Part of a small language model's weights.
Size: width 160, 5 heads of 32, MLP 320 GELU, vocabulary 1326, 4.43M parameters.
Architecture: LayerNorm before each block, learned positions, no biases in attention or MLP, untied embeddings.
Training: a variant of Adam for these matrices, 112M tokens.
MLP neurons of a small language model. Each row is named by its layer, matrix (up: input weights; down: output weights) and neuron, and shows model dimensions 0-95. Each number is 500 + 25 x the weight over its row's rms, rounded and kept within 0 to 999. Numbers have three digits each.
Before each neuron's rows, "fires on" lists the tokens most often at its 100 highest values on Wikipedia text that the model never trained on; "fires after" lists the tokens most often just before its 100 highest values on Wikipedia text that the model never trained on. A number after a token or word is its count.

fires on: "p" 21, "emb" 20, "f" 18, "-" 12, "v" 11, "cl" 5
fires after: "\n" 14, " in" 12, " Ass" 10, " ad" 8, "es" 7, "s" 6
L15.up179:521514485527517507486436507458503517476465465534474497479529542441513523518516487479532506537500485530462513453529481514511510478492487498479493517498484474507507508461504533455508492494529487491561504499583474516488524525520457532498512492507501502502564520499441534495483498493511482558
L15.down179:482501503479501491457473558476485470476480495519526472463549501481482504506466504498520522472503529521544517496543504491502471499480477479474488484511442452513512510466516498520469512530439496503501515488554537474486504500524489540517475468483495519501493489484497535488550544502471554506

fires on: "===" 43, " (" 27, "°" 10, "==" 9
fires after: "\n" 54, " (" 6, " " 5
L8.up293:518491489482521495502476475521510485479499474531489552497519487493479509487504474531525509530510484454467479557551527543533519521539456480494499500495527478486503481506507493535489519504481493507505438516523499512475502513538542482506509529509455463468478511523494534526482506495507462521
L8.down293:522508464494488480484481508499462478536509530503546538498506467503520518485493535501514516532525463496474494494497526478494489494540453525500513502491513485474537507570478470477438468463481508443535497484494508494518538487513487505496507480481502515506474479515496516514495523486488531498

fires on: "." 38, "in" 16, "eng" 6, "°" 4, "to" 4, "born" 4
fires after: " " 17, " f" 13, " (" 11, "0" 9, "4" 5
L10.up116:462503484494498462505459496506472523472477498510487514504537471517541521530503490519537510523469518518484504480540520499509484446530524474487503501496455462491515480492477540488512535485497543537511493507483564496505549499532501521490516495462476403491429505529520504504489494518490545478
L10.down116:521491526508482506476503477465500476489541490520559513503492494492518511455509474497489500478497479485525529467484514505533519522479477529517472459491502503490470552506499479492473496573498518516524539500525494539505488489530474498491479505485536534451507530455505537467460497514493483447

fires on: "et" 38, "ations" 9, "p" 7, "es" 6, "ife" 6, "ear" 6
fires after: " " 16, " n" 14, " N" 12, " l" 10, " rel" 9, " d" 8
L10.up251:524518496535539491497502549479437574475483486514479490534516507518575505494524466490485494497531505459515517475525455507505467503500511459459509528523491483474504490461472509461521443484495480469525492480502515470500503483498472505513477446507520458479528505533509509514533468479479533504
L10.down251:480506527469495488520484508528504492508518519496487477473472495531496460537458501505551495508507541511466502515482524550495498520513536496561455510449498476488494538525464479513476555517494549537461461489479518539504497517490457509461491509523447504502534472473509506512510486443500482495

fires on: "l" 29, "ep" 13, "et" 12, "el" 9, "n" 8, "pp" 5
fires after: " d" 23, " D" 10, "-" 8, " O" 6, " (" 5
L9.up165:518458514503484540544523500522437524501472468483489487516489478506498503521542521526505574527454516493511529456471456514544480523467555499446487484504476476488500527506510535516498492494528557509520516506534448501542493533554471504491493455472497448529481503510520547514519538500520515493
L9.down165:533476536535491475480451496483520488467464506539504511418511498519474533532521536494507515493513458480488469520534512540499501492512473461505496512533517416517488505519512521493481513487509528521462488489488536536482494521482450514457508506533494477501470512506522480504469526498479508492

fires on: "|" 94, "ort" 4
fires after: "\n" 92
L3.up0:538487532543469532487466488490517495499513508508495522467511513532508484464505503480536482484504462530503500546500515545499475494505515512466482504553462451465526502519538521542530471525572543524535505499509459518492479491516524526499511508486511484488506506506495521518506486445496530510
L3.down0:504502465518493530516492463499516528491482528511554532498514524541457524503516527499493511490514486535496509530528473498511489467464491492492493512538486441477577519491485497522469499528542539490498500519484488497495451485507502521476560488521500506486466513509485519523492523458459534514

fires on: "ow" 26, " most" 13, "if" 11, " y" 6, "ely" 6, "ear" 6
fires after: " n" 16, " the" 15, " l" 13, " " 5, " e" 5
L10.up221:516499511512531501498509523493487515474484500535476498522506492533511491525501472493486471487544470494519454500481480484543510468495533508493492499550523490466453505457495504467508478505530474443516459476525424503513500487518471505541501527519534479468526524495488500492489504518506500451
L10.down221:516518485516509516477512515543565497507482472496525517490438517482465493529523547516521464432479498485518512450480488537525515486542469476500508522447474533516520485516485491482509467505511512465473506500464510521518504485515485493534532498511494503523532523495499508484511511502485512535

fires on: "en" 17, "il" 16, "an" 14, "ant" 6, "ent" 6, "ain" 5
fires after: " S" 25, "ch" 8, " a" 8, "urr" 6, " s" 5
L12.up58:496491462513494478464526465486506504455487501504491473485508521492474489474504534478524487535442503507495561503491446546535519466468516527506463496495472495496494538497500540502470483531499549523516507481496518502428473479578502537511508559518532485483479480496458515507497504467489497516
L12.down58:523482484511507479527469517470481507478491528491604500498541512521527506444483525472545506503499520503480489535501492493531512488530500519508500543496484511554497469490499457467551460479489486498473540513462500472511505506488518461513502500498510518537503494513485498508444488530535475506

fires on: "g" 20, "c" 15, "l" 14, "a" 8, "er" 7, "ch" 6
fires after: " An" 22, " Is" 13, "z" 8, "am" 7
L13.up251:479524488548493503450500465499505517511476503492485512490522525488499464498521533517496470513520461512502495511524478510493504481476486503490499487516470465520507516524496523481486490500533538444525503494498471528491481474450499490517497474496532516453515538477454499550500494485489517526
L13.down251:521499514470502559471484450519490546505501520495530497529520485502511515507511535523485508507499535482517530516477489501536480518544490507534528538482509479464475505526561490532489498484433534497472479448534492519476498431463531472534515536461582483540475489475499484503510511494512496487

fires on: "ain" 15, "ent" 14, " it" 10, "ant" 8, "orn" 8, "en" 7
fires after: " rem" 15, " w" 13, " s" 11, " serv" 8, " b" 7, " He" 6
L9.up149:472452499476538510432484476521447493440497488535494482520521517506553528499510545497511539492466503520496475462511516507549520468483496495485489492489486477481473495487493540531471459505485514502485491500502562526475515513531561522504461495481486499490515515529524541510525517527487562449
L9.down149:535500451518468534478532503473479509494457500440523501533516501521470441457508492545474518507487472503503488504507508491491534482494482479534529502496494504471530499525504483502475499525516509505484538457512491487523503512459495484493505494480535479547485568522532500497544486483515485476

fires on: "ain" 21, "'" 19, "w" 14, "ver" 10, "b" 9, "ill" 6
fires after: " " 37, " rem" 20, " m" 12, " (" 7, " am" 6, "m" 5
L14.up286:546503472467492521513497534462468514498475414490486507474525495493504464542509521501478536557486517526478497511498491522571444475552518503504518490541504482495501498502528489478496549543491532481503505489512498503453469477514513506497503469467488440541497522493504490500502523512518507471
L14.down286:485556486507540542517511472448475538518513493488505525519491563555488486467508483517498510471514505516503525500510463502525514465528491497527481533480465504511497479472480514516501485453526477507531501469487451451481495489528476504484499484529546501518495513528516469507538501541507483532

fires on: " T" 29, "\n" 14, "st" 12, " (" 5, "20" 4, "ac" 4
fires after: " |" 30, "|" 11, " con" 7, "-" 6, " O" 4
L15.up6:502500453487533490492502569506474542496493502520479542494530484504510505517514456489505524493501531496466459476527496499549493484477522486484472532526510477446512495490523541507495508519519480505518456483531529487512519495505495499496491475501520514523480508509464527488484476498547579495
L15.down6:522486526470500508581560487486468511479505481524492543497506489527519531488513471496468480506527466491480511500513531506523498494454508464453499489457483488507527470472513544492510490479501499549523468480480520537488540497554493492527551525465487490431522499508528476497498476483510507515

fires on: " World" 17, " It" 13, " Year" 11, " Con" 6, " Pro" 5, " An" 5
fires after: " |" 30, "-" 10, "|" 6, " is" 6, "," 5, " was" 5
L8.up162:500514499548530530470526505485476516503511474496486528568489528505544505480539520534522529513516534485498513459519450511485508518507515461510499468522523494490526488501529494524501480499531550511481484495520533484502458502506464502480467501491513478459485490511493524506496502546503516512
L8.down162:488457521544441486500498524542494491468485486493544427494470520478470536473474552519519541544522522477519531515479476475500461494549495511497499505479477522495500502482496435468511533512505471481490470460464478482497462527543513502505511481514507546528487517503500491514483526477511507530

fires on: "t" 30, "ent" 20, "id" 13, "ist" 6, " most" 6
fires after: " ex" 28, "x" 6, "iv" 6, "in" 6, " rec" 5, " the" 5
L15.up113:466571479485475501529470488478513515499429498523496573509521517497513457505489498500505517484503536491469517492521506487498474478485447527493508501483489472525456498499469518550523474487493507500547523526524475498431503504481500529536525516482512477528480549521506535531504519482476508483
L15.down113:480510499507524495491531498480517513508578503518525495511524475503505527488480527552504477506496517554482498485480490531499491539487504469484491504487480504432520480488484487431474478499499466451493497521536506514568484488512453465464509509506484502523532456500504502469498523475497484531

fires on: "y" 53, "el" 9, "o" 8, "os" 6, "ry" 6
fires after: "iet" 18, " The" 13, "ad" 6, " German" 6, "il" 6, "ic" 6
L12.up7:513514490523552501461508483486467515475495500518484470503496509513499510508506486497524500508455516434480512505493514517537497462530511517454486472529450493545498504552519506522493499479482486542490524515549492550482503493513482543509499512517506497468538498502429485551521455494502495470
L12.down7:522493526514500497540499461491510536509505533514527531510488513504482496530469472467497514507496523557498537448469490516495516488497501512509493476496495520532495439469465489492502524480498483526505494520493503494543494540491523498506484522508499467500444489483516538427507504506548526484

fires on: "e" 19, "l" 15, "u" 10, "ri" 9, "y" 8, "z" 7
fires after: " P" 27, " p" 13, " sp" 10, " C" 6, " F" 6, " S" 5
L8.up224:528505489509512547501483469503502540518513498461504496495480503463499497455544523530535544532505539484544506488503488517485478505465454518492504479503527498506504473510498517489514438527487510485498518527489541520502520522497517485482499488491574493517493507519542515540557533461499513498
L8.down224:506459522527531494509522492485477522489458489564435498498535521503508475496465472495526543470479491520512497474510496496519522493501527502484484501516542438479505477487522518516467478474482492508481478506519523528514435526509479510476484480469533495482535524492489518541498462512535498485

fires on: "p" 47, "l" 20, "all" 4
fires after: " g" 23, "us" 13, "es" 11, "s" 9, "os" 8
L13.up24:541456513498490518514488452472500491514486482502470484450532520480530515489516470546507481507518500528476517498526473459533513530489501497468488491516503473469559513499506548508507547530524507488524489488471475503494520475530521519489495484500465534512491531499495498493506515458476535506
L13.down24:510478507512496504451514538489456498490495486521494475477493469492499498479473489502538504526524519469483510521548515508493465502497505475480476497529533453516488490488538484499487503537464466458510472490586534524490524501492427492470457508445524536456495522514511517533491529524487521474

fires on: "en" 15, "one" 15, "le" 14, "if" 7, " all" 6
fires after: " n" 20, " t" 17, " e" 14, " f" 11
L10.up247:490512506506509495504511523484463522427497524514495511477455504533524506498508510519514502509519471547464478544529509514488476495463513493438511490488473488505503527463478539523502554512539486522487550466453501524449489517489501522488521495484521474505515477554504524521478497504498495464
L10.down247:518488505529493435541508494499516506533481464528531488487492509499469480486511495481482513501474481493467521464511503500485477495515527512545524498504509524484511564496507472505510492483460484483473478485538491504534524507516487476523486541495520567460470472480512507497537507524534446492

fires on: "ue" 14, "et" 12, "u" 11, "ose" 7, "el" 6, "ame" 6
fires after: " s" 27, " d" 16, "s" 8, " th" 8, " w" 6, "ed" 6
L15.up210:517493490474502534508515543468497525504488478504482462505511491516503525456480503550478507537474494450508500508533484528523536545503497492475432498528500490505504518504512513488504508513519495511522511540466503499504458502492486499549500477484532481524520507515514500473504490493485549486
L15.down210:473482502520551470494524486543517483463504485551540521482526487470481512465476484513542502467534488542474480510513509472485507482503475508473531530520552463484473510504509543544455533510529494486485483508491494470502507544454508509516489481489465496469449547539485476489467517477513524469

fires on: "on" 30, "it" 16, "b" 11, "l" 8, "ur" 7, "il" 5
fires after: " h" 15, "m" 14, " Comm" 11, "he" 10, "ra" 7, "erm" 6
L16.up110:489514462498510501486445491513509494491488510508488516472448525499468498457564500449493486523493494525467516502542486500501458465476496523540510493498472466486557523482501475515476471586523526502485510547534495470465488516510532481528494462490485520513484528526477494519495536463468501480
L16.down110:500504463523492549512523464493499460530519504503509488491479456528569499494495494508529518493490511500507485459481493454509495537513476496477489442504528504505432521526491465521509504487515512491486504517500466467504508501484487526491468447497512524510524498518567472520524496501514523439

fires on: "it" 18, "y" 17, " y" 11, "ire" 10, "ot" 9, "um" 5
fires after: " h" 18, "u" 15, " g" 15, " f" 12, " e" 5, " t" 4
L10.up37:532468524506572498500501493507493489472511547500493517476472514530542527506508490502501509481523536493529499509453526499524507467475533506483521522540482476497545500462531530536466507525535502516466498468508524495459498513468550523518517486503520487549496452500496488519469501483492513421
L10.down37:461511495533486522494491529463504506512479465496525499476521519502435467518497495516494453517495501550505522526483489509470499524511471507464509471438535474495519540516468475486504512438489500504494508527497523501544520493521481477487454490516513553475534506484544501498509504496480521578

fires on: "in" 15, " en" 13, "od" 11, "y" 8, "u" 7
fires after: " B" 21, " b" 19, "us" 13, "-" 5, "B" 4, "ra" 4
L12.up289:518493522518471506488490436479506474521465456489472486483512501476471553516516470522523550518487527514474501505517499535496476517472495456502462489502495479487542517516481491556447470518544553507521496504507540471512485495558472541553497484497535491493510519527504459518477458437492526486
L12.down289:483513509554478473488500522480496510483500476569502476503539478511486507498489474494489526511477490546544505494500473503532427509445431501452497485508501456508456514496551499486511477491479516524521503471508560496498516535512505527518518477499534475481491426498473488513450466482484531484

fires on: "y" 36, "l" 12, "ot" 11
fires after: " s" 25, " m" 20, " S" 17, " sp" 15, " M" 9
L8.up230:513494490521475491490524451467535568475515495497484504471500490489485501482542498514502541522457498456556511490526490498504498529470477494478471498557547491481501476521507493488502482537485494490507521513492499520476460498518527506482471480517506492495466523487493521505523515501493534524
L8.down230:485478513507486509549491506516514475492505485531482482447445548486473539527489505512512453505516487507506485522496522511486530560511524507521505516452491509490473501485493517516482477473466537501513452460538487508513472527506525495498531497503491482474536512509476486474444469497500496477

fires on: " l" 26, "l" 17, "el" 14, " rel" 14, " L" 7
fires after: " d" 22, " a" 11, " (" 11, "-" 10, " the" 5, " The" 4
L10.up262:497538460481527527528515516511460520510460474514502488489538485480511508471475488497486563499487477516502518527507492536512461485498532484486505484502522486499521475498495522511488487490550512525549533489522520492484441521527533505466490436478475472439465522538502542500523485524520523498
L10.down262:503488509531490508482500515491495483502511513485543483515510542526423463493454497491482471509525512461483535451444513475502493508499515513546536498457477527511497523491469478476506502440519506479525514485558449506457470515521496497489522543513501494496533502473507515486481488485470477481

fires on: "r" 16, "|" 14, "ach" 9, "le" 7, " per" 7
fires after: "\n" 19, "-" 16, " E" 7, " W" 5, "O" 4
L9.up115:464463496534477521468492475514492503493490463512487467490498504514540514500519464461542481509482524515496485557524542522541531497485501458464552481491516464471522495467508521551522436496527517532514493507525475533517468518532539503518523438486521535480455499511515506485544524476475511503
L9.down115:473479455496515538516515503494505488504515511504459568483459505538464492542473507488461502520517500495496463478521498495484500475510517493477518551528502491444540515443499488525465564532532495443524501470510495471514494499505488496455512528516458538543482509521493502539494496547517540500

fires on: "ec" 36, "ul" 14, "le" 8, "un" 7, "en" 6, "ou" 5
fires after: " R" 46, " r" 29, "R" 8, "es" 7, " Re" 7
L10.up207:519498495530482493489473493493482472490416488531468487484508539501531514464541486448478511570488503564487464539492468496507508508501485460456484502491490477489521503502515520490500491512490532508528486487521484465445516505489525513496495496516480531520541542513500553525502487497510525466
L10.down207:543481512502505483523555488487496499452464530550493513503514510494573492495470502539513444482530479467520524491471495515565481489498504486511482473499481466489495495482546496504461478515481501502505488480473546494506473531538503477462497505507496471468503542533530493507481515486524524480

fires on: "av" 32, "v" 14, "ad" 13, "m" 8, "ov" 6, "form" 4
fires after: " he" 20, " per" 8, "h" 7, " h" 7, "el" 5, " rem" 5
L8.up72:479476496527569513458475508495506506504508490503494487521494498522493479560501458525472522502536540555497534551489484512468483510472466527474467493520512506500527544507518502506476521521535483527479523503527527528485465503547498503513534474459476484493508481529490530496495514438509552493
L8.down72:502535510474491496538500489538486492511524469509491500484480517467518449509521501498486485491491486466514510494500527515531472439506472497533498497470501496532454548495470496499485513527491507470447478513480479533519502480487527485487515500510526518516524498481513498490555477552508529509

fires on: "ain" 21, "al" 20, "he" 19, "id" 7, "ur" 5, "ear" 5
fires after: "t" 50, "ot" 16, "et" 7, "and" 4
L13.up86:533525469506529492487469504568523522495485511494485507463494475491499498487520507470532497478447488503468474506505539508504496531511535454486519541485443468500479528501537551534495481483548463467463539485510488482479466488491499559536506522491487478496507554521430492477474480501491532484
L13.down86:495534533477517459526476510510501498546525488507560544512490514503487499509479507490507547516527512488455495511503508504500469445446463526494508469518478528483547519426506474468493520509508498503528502497525498501495496436504480503481518518509473523520498484511549535480471485506522528490

fires on: "al" 22, "ack" 10, "ill" 9, "ur" 7, "ens" 6, "amp" 5
fires after: "b" 24, " B" 21, "att" 11, " pl" 4
L12.up4:530484492525517481497479472525517456474458473505464546539487523494463509517493505431472502481497549459482491529524515497521486536547517530489473532467462491496504524502508472484508470516539514542500528505499481519470478483526540490555491491487500511520498512518509519517523470524453529443
L12.down4:503524509500471471499531479485500490539526474496526541469473471525511516475461532520489510543550532491505500488488470473476504460559486490509467491481493510505499474548505483461487483510532504459496472460520483556540488456523481513467494516489554507523536440508496569514487505525519490507

fires on: " N" 40, " W" 17, " n" 11, "N" 7, " C" 7, "y" 5
fires after: "," 13, " of" 11, " and" 9, "-" 9, " in" 7, " (" 6
L15.up55:485538481517504470514461537484470532497468505480488489479516487472462513548527507535551540545537484476509497493568490500538489517445478474491480492530489486470511510507528508519512463510550502509527493468497470514477537478543506490502471465491499486469491515538516501511517473473489494484
L15.down55:507523487524438499466499519511473486532486535421489489512539465504527503472514546490501505508470528481504495501490535489456484532549520518478499492512510495479496523496477520539488562504508492479501492500519476458528510484436521481479524532487522513510559551478503483491491530462504487503

fires on: "ever" 20, "ear" 12, "el" 9, "ul" 7, "p" 6
fires after: " res" 24, "ow" 19, "es" 7, " b" 7, "e" 4, " r" 4
L10.up114:502502458497515511447488525513487530496480441538481459474528483475462515525486468488523478490507560513460454514513519518531532523539507517492459502500505490473551508500531506520504527536486492508466464481517488490462506539519489508528464527517506488506487500508529528490507476480485529495
L10.down114:551487511483455510551504522460513524468483518513464490497476521534489482432502529559506509451505498541502544498501469495532481486533490508491501523504506497453491485486536462493482472547537513474543517501495492493513501501504531528519495494516479523480485513487466500491499513491492461480

fires on: "ol" 25, "al" 20, "ar" 14, "ur" 12, "er" 8
fires after: "ot" 21, " m" 12, " K" 9, " T" 7, "t" 5
L9.up11:528521471502489538515511509531518550494499498499483456471487481510490465514504478520531526496486456487493495489498481498519510555534499449499511483540497493515539506509519510485565532558544511468497571506543491511477441492514508514473494467537470475464515524492479530502465467506432493518
L9.down11:544533457502528479527487501526476509488487531467472505454492507453469489488503497520451514525497496460507492485449506492493462499518459529499530514525482474518507528534502507481519489508519463468532489539521548505538525493466474450512493513531505500532473496498509517482498487508503519525

fires on: "h" 44, "ot" 11, "ict" 7, "H" 4, "g" 4
fires after: " V" 20, "C" 17, "ec" 14, " T" 13, "T" 8
L12.up54:521515462564534523492462515501523525520486471511456495501521490461517506484527451462507510510491476453544491514473523523476477482516552508436505484511483480492501508467554559464499482500469482501548511492476506481491535513489499507460487498520528484486493488497442521535488458514536533513
L12.down54:523502477528516538510514506441518501470469526566515501450505505521489487491491503502510507518487507507482480539505499510546508501513512531495498512536458476524474481475542501501524524490480509521539482530520502478484471516494485488448497483514507557411540484525537507476493492516549511512

fires on: " other" 24, " h" 16, " play" 15, " school" 9, " song" 8, " man" 6
fires after: " the" 39, " a" 7, " The" 4, " and" 4
L6.up143:471496488522532528501487490445495497438515492524487481533530497516546457482500483543520521469477507488535465497515501559521522484516488545499513521477512501450563538496517488541481551528516506524538489517518494565466485501527507490488508473470511488488514505502496494493448498494502501493
L6.down143:529488465473476507521508489502518486495494509467458490493488476508509529510508540464470494491472538500498512504491450478468503479512478497499482468509545524547482499547522489474481506514542490484474486516474500499490559492501514497520479507506518480551467516467541547458550492478548513526

fires on: "l" 26, "urn" 12, " Th" 12, " w" 9, "ess" 6, "p" 4
fires after: " acc" 13, " ret" 13, "." 11, "C" 10, "pp" 6, " app" 6
L13.up34:510509506506537503523472506546491548502476495515486517472493518484482502506496546515517517521424506520460491511485513508482520529514504487534495472493502482511520502480504500510457492515501527505463497488514547491492456523481483516480472420462523494505551503506467526537505523516471514500
L13.down34:486456500477516473474485483499527498471486519481482490481510536540490494516540461479481480507518488518493489488500497484493524516518477516488508509512532475498488553516469475502512499436515501489522525533445499515526521466544499527525493510512477493458481487550488502494518497502447492478

fires on: "ith" 14, "ou" 11, "our" 10, "hen" 10, "ife" 8, "ames" 8
fires after: " W" 16, " Y" 11, " J" 10, "h" 8, "w" 7, " y" 6
L8.up143:520488508496489489517506491453479523536507501513483506512517511564501487516511455504508509483541484509528509513497513493493487496490492444496517501511486487486489496436515543465509507521505489516549506549513516514545494473517472489496484474535482530488500535483526485449502541468467542452
L8.down143:507516512500505485490496544476468478491528502516505496499488523481471532513482516505536501458471539513443502507498519502447515504491527491493508560456458514505506416495541458510478521541487469524471446490510541483470562504497533524462534495491493512534461463510473468476503461529499465514

fires on: "en" 22, "s" 14, "et" 13, "t" 7
fires after: "A" 22, " S" 14, " V" 11, " U" 6
L10.up139:473517491496538504542512516529483498474470480508475520492545540491489496464545494441490509498495428517527501508486485562531488427454488512434472488539519497506453517489496504487475494489480516483508536533485491517480500496512466458506490488515485509526515522504504507537518530475509516512
L10.down139:546498546501515544501550506520469513443495495501487487526493440514460471502459490516486494507479497483508482450486504493534498499546484509507494505511536523452474496487502519520438504492469527539526483550470509468530496493521526512536495491478519500457479470444500495519451504500505490455

fires on: " L" 65, " T" 8, " G" 6, " l" 4, "L" 4
fires after: " |" 45, "-" 17, " (" 9, "|" 8, " •" 4
L8.up167:491498497503501495489520543495521539494500512488475513536507468511532536479491522485500502500490501515485530508519530560513503480495518484488512514528513468492482506466529545510511473474523498559534500504477507497483459508513475485513495508478509508493494516517472536515502458527476581516
L8.down167:460516519515526495530542466452547511505518527559530488459505503474479511500478534496452511521505550477497498480496544497478531465459475486490499464484493496506524493528489495482459522521495570509531485509510504486479535491547467492525518478543469498507531507498480492501518482477513510562

fires on: "ec" 42, "c" 26, " rec" 13, "at" 6, "qu" 4
fires after: " R" 31, "es" 9, "i" 7, "a" 5, "s" 4
L14.up14:509458476519484489477485489514527522513480480485465513489537511515535478545545511526504514585486503495494540512563453467484484508480524494473497482516508467501483507459466508532525484571539518517533505496523518477469476524477498516542478515474495532485487509491466539548486504513498503512
L14.down14:531499517528485511510491504494445483484464555559471518492483498504511489485539471499505520505525491501515558519491432499479479519486503517488512481509469489495517516499517478506488482510506516522495504514544500515528488539483484492499528510512492420505502427466498522503529502530484493471

fires on: "19" 16, " (" 13, "20" 10, "18" 7, "7" 7, "13" 6
fires after: " (" 39, "–" 9, "19" 7, "\n" 6, "20" 5
L6.up3:485501533520508490467472471517461526488481514521475477538556493527503502495551489510504545527493481487468517475506504483531461505492472450474510488495521474489509473461531522525539475513494497517540482518469512498463473498555546471492511525474486474447487495545508559520491521511455503503
L6.down3:468481521510456496528515486491467503489503487504520498516517530535521529491540473536485504499563509493511510511502553473443508545495495478521489486471522511504501551483540485513501466521501496527457533507472486509499478504453517470494426508486473524502502507555517497497493473459486476510

fires on: "en" 23, "os" 16, "e" 11, "l" 6
fires after: " s" 26, " pr" 14, " S" 8, " comp" 8, " R" 7
L9.up106:545497484487510504463525442460472488515452493522486549495510501488494471450512522475503537542534508490538496508486509545528493485487495526465499486510520489473495480460514528489517466461496523510486485493457457525501511511473478514509499486520521498518501509499508522530562519473471517447
L9.down106:487513525512501494503468482530509491503489486542507484495493492532508460555505495514506512464492496519506521464517462493500521537506434458521503528469532490430451537447522516508474529475441494495496505495520534513532491507502517519499505541470497499451527472470520493523475543487507506534

fires on: "it" 27, "es" 18, "ail" 13, "ut" 6, " S" 4
fires after: " L" 17, " R" 14, " l" 13, " r" 9, " T" 8
L12.up316:529498489528501485462480474528449473463496479528484550499527489524548491486508464504482536516498441508536487466522490461527506521508527484470461461489517478462494523446528512510474511509493486476565514455493502524493530481548503531486483467469516517468526496491513476532490501482494535504
L12.down316:447505519514458492539494505506483488482487522497517510550489499525470506505487506494528463496506503491465498485532529463444496496535493499557540536501501533509460467515471520425500481516504496504520512498478506532526555506488509521510499530489521489538450507504486465522489533461531486477

fires on: "," 33, "h" 10, "i" 10, "clud" 8, "fer" 7
fires after: " con" 20, "per" 11, " ex" 9, "es" 5, " res" 5
L12.up271:508469464525473544486463544492504542467480456540482515514496496513479499554456488446494466502473508489459493502510496531487527490491467523473498510491452482486527470464499523525504522561502488506488520446503557485475526511496476512503530495500545462523501503532474519511499491491470533489
L12.down271:445532503479463480506477501481530512539490474531547511498537487503532478538515566487535526486512528499523519519518514491512508507515502483524465512515524549460456507494510466512452505503516476499462481461477500505559460466479499517517513494498467506502481500497480491474496500449489500503

fires on: "as" 23, "ac" 15, "em" 11, "ar" 9, "al" 8
fires after: " t" 19, " N" 16, " m" 13, " T" 10, " M" 7, " V" 6
L15.up58:507537516494515494529487499481504531460480506490486509484486498507543478489509491500515510512508442544536511543509491486514427478479507504496514485482543483508543516478470524508526509503503476518493599449504502504498536486486504498518470457443519457501506514520460563530475525447494519518
L15.down58:478488497501528492504509540514484506472510496493494498469531506482510528522505506509517474536472513487496499455474525475493498511485539491525490490517483478512543538506483504471517525514504489506491479517492529511555517502517500527531477469505497486517499433502477480485510505506494483572

fires on: "b" 23, "eng" 12, "m" 11, "g" 9, "c" 6
fires after: " " 22, " E" 9, " Al" 7, "-" 6, " (" 6, "m" 6
L16.up252:472520507494535493521474469476480542496493450503480493507526471481495480477541487490509530545499470477506494462543513545513450451491550524505516508518484488525471496515561494484516482497538516475518529491503491529514482527478479520471490469470469462503502509504485545521467476483534545501
L16.down252:515528481549479528491488519507495483477451471524500464502491519494514535501507516546497497491501489477495494488501501504528506480490456517484493508458523459499478530462514515533482478461471502510504509491531523438525488481499491483510484509536500550456486535507464466517528485496549505505

fires on: " " 19, " K" 12, " V" 10, " d" 10, " th" 6
fires after: "," 23, " |" 22, " was" 21, " is" 15, " " 6
L9.up170:531513486534493527509478486492475541477474487510488505494498498527524473525519523503527527546438488467532493488510454550483489532534504473489471479575519483499485519453512523492461515529499503470497501515504505486484502521531501486473474505488464493489542485501469512525466471480524527503
L9.down170:499453524492470544485491500496497493504497497519524479456488512498491527507493483520513474464514492506477502497502504474484536520471475514486531500450512507497462529499490460520493470460474468475464505480492514500474491521508486481527489478511480521518521489511489529483535547458527452471

fires on: "l" 18, "pl" 13, "b" 11, "ur" 11, "ab" 8
fires after: " h" 12, " s" 9, " re" 8, "ab" 7, " com" 7, " sp" 7
L15.up5:493467411512491495462497485513481511509499486517465487452472509495500513488537528462503500480508513519445484504499457504501500506490511513509529496498550502511499508503544543486507443548509504523492538529514471546508445486513494481469491496505489533470471510543491538491467534516503476471
L15.down5:460483461518504514507531507510482469483467541513501495513452518501499479474509494530519497522484469445477495522521531506490465518491469502532497530516511504512516486511486507492485493524526470523516449456507492506498520481523532524491496446551524523457510521462523546510548473490547518491

fires on: "oc" 17, "em" 13, "ear" 13, "om" 12, "g" 9, "i" 5
fires after: " s" 13, "on" 10, " att" 9, " res" 9, " S" 7, "es" 5
L16.up317:462495488470491532490502538504516524463488475514492530472567575466489473481500491459498492486532474523514504491512486501541500518468523494474487491518490474521478518503517502483482443489498503489510536459511500518465501545493537533475531489453545467474535492501464528486482468455544475486
L16.down317:514507509484502513516510458510487501472479522520483484470535448524537528474522504489481530527503500503471515460491495463515483539516506485524507536460551460512511526484454445515515498458503545442502488514527480489525486523490492491505523515474516479491519435425477531478474517470499489501